config.toml
n_kv_head = 2
norm = "rmsnorm"
norm_place = "pre"
MLP neurons of a small language model. Each row is named by its layer, matrix (up: input weights) and neuron, and shows model dimensions 80-175. Each number is 128 + 32 x the weight over its row's rms, rounded and kept within 0 to 255. Numbers have three digits each.
After each neuron's rows, "fires on" lists the tokens most often at its 100 highest values on Wikipedia text that the model never trained on.

L9.up1166:119111186080139138158134102066145168151161161137073121063158119085120157127109117116109108122069155114155122054140131093152158113108176091120063103109103132148095157108086119133101107194179077199099057121195084150131165115092136115129134139090057141142152112094124205132129015100140137110
fires on: " (", " States", "W", ".", " 5"

L9.up629:138183117108112125047092139077131120125166134130174163166118147148071149147128139087095123127143143190143107136104140121166059143110143139111072155141128138119076074105100121102100136131185148117160132142112133114119100108142165130110056112107163145144126153132080108133134130141115147112
fires on: " his", " the", " of", " a", " same"

L9.up3000:172119139135089139201126117147103090149146195160144140124145099114148165152125122164120130137116146094159180133152153089073135146123141091105122085150178104159120143134101146091129153113090153106064105113107149139075130084127116146118109130115097119127074174157166155133144071160128113131
fires on: " Z", "|", ".", "Z"

L9.up1589:112127144118122122167126131139150123142132126119156172157091086137110147149037143108160094115167105099118122182078117125092107133124089096154128124058105182182119076134091104097150120117153098103166123136095137101121104126071136190156094135113124107056104115106179108121103116136157124119
fires on: "G", "g", " and", " &", " Ke", "be"

L9.up2294:065152153063171146145134121187101089091164141109111149157151116172104160180146172161116076133131123121118117095113170115162102127157127128170105125172122140120163194150123195070115073107125145144128074099092140152113143108161122156127117184099138174088118155119075129111156100124117105145
fires on: " the", " The", " his", " her", "The"

L9.up1230:085080143130149147126186111130069066084149172134054162115135131165136158103159108107096126119169101153109166114140132056124131202125128152126082173161156095150092137147148141142101114096116125141159138105117169120089158149007160097167134107134093189134096152140089088124131131084176102162
fires on: " United", " pen", " Pen", " Brook", " Mac", " Br"

L9.up2354:110152059108112107106127150133087152115126161099143111156102098209124213135083116080170111104158153138138136134167139132110145176169161100110084072128182107148096127085128113128149064156090137179099103103127117171070143045102121102124125161135143066112124080171128101079142081197111104126
fires on: "  ", " pre", " Pre", " form"

L9.up1239:089146137159137127118097110104157080174145139154118050144098094123146106162119129176157124169135098118183159153169178156094095093127113128089153133155149104115096132157096153141148105134110109174126083136076066128082185154138185095101149053097159137181138137145162134167087111074156170110
fires on: " |", " 4", " .", " 18", " 2", " 5"

L9.up1347:090182137135077178104091062110154084063145142129113073126139174115161189067151144132141154112154130127096137096145094141115125130113086093190125140122066171160085118191161195103118147117115136099098080133146167124124144159149143136105087145196148131129212136152128058131153100173150131087
fires on: " the", "=", " a", " April"

L9.up42:126112102094102108111133145127147085131166180113137092168126137118130135119122125112150158136153100133137174155142067130175100184138141129113187089153134108122050108122116179107114062188133088142180178169092100144120107115136130133138075149110154144136127120114177139145147090137117139099
fires on: " Har", " bar", " car", " har", " mar", " Car"

L9.up2797:112128145127116068128076104144094126160117135176175161123110166121100152127133116155123128177154132117139152101126123163154143096149143159094133179144135091168136167107140136154143138130132084078053110177110162153130189100120153094152088118123147058139120122089080140069134121209119163088
fires on: " United", " bass", " tub", " Strat", "Br", " Brook"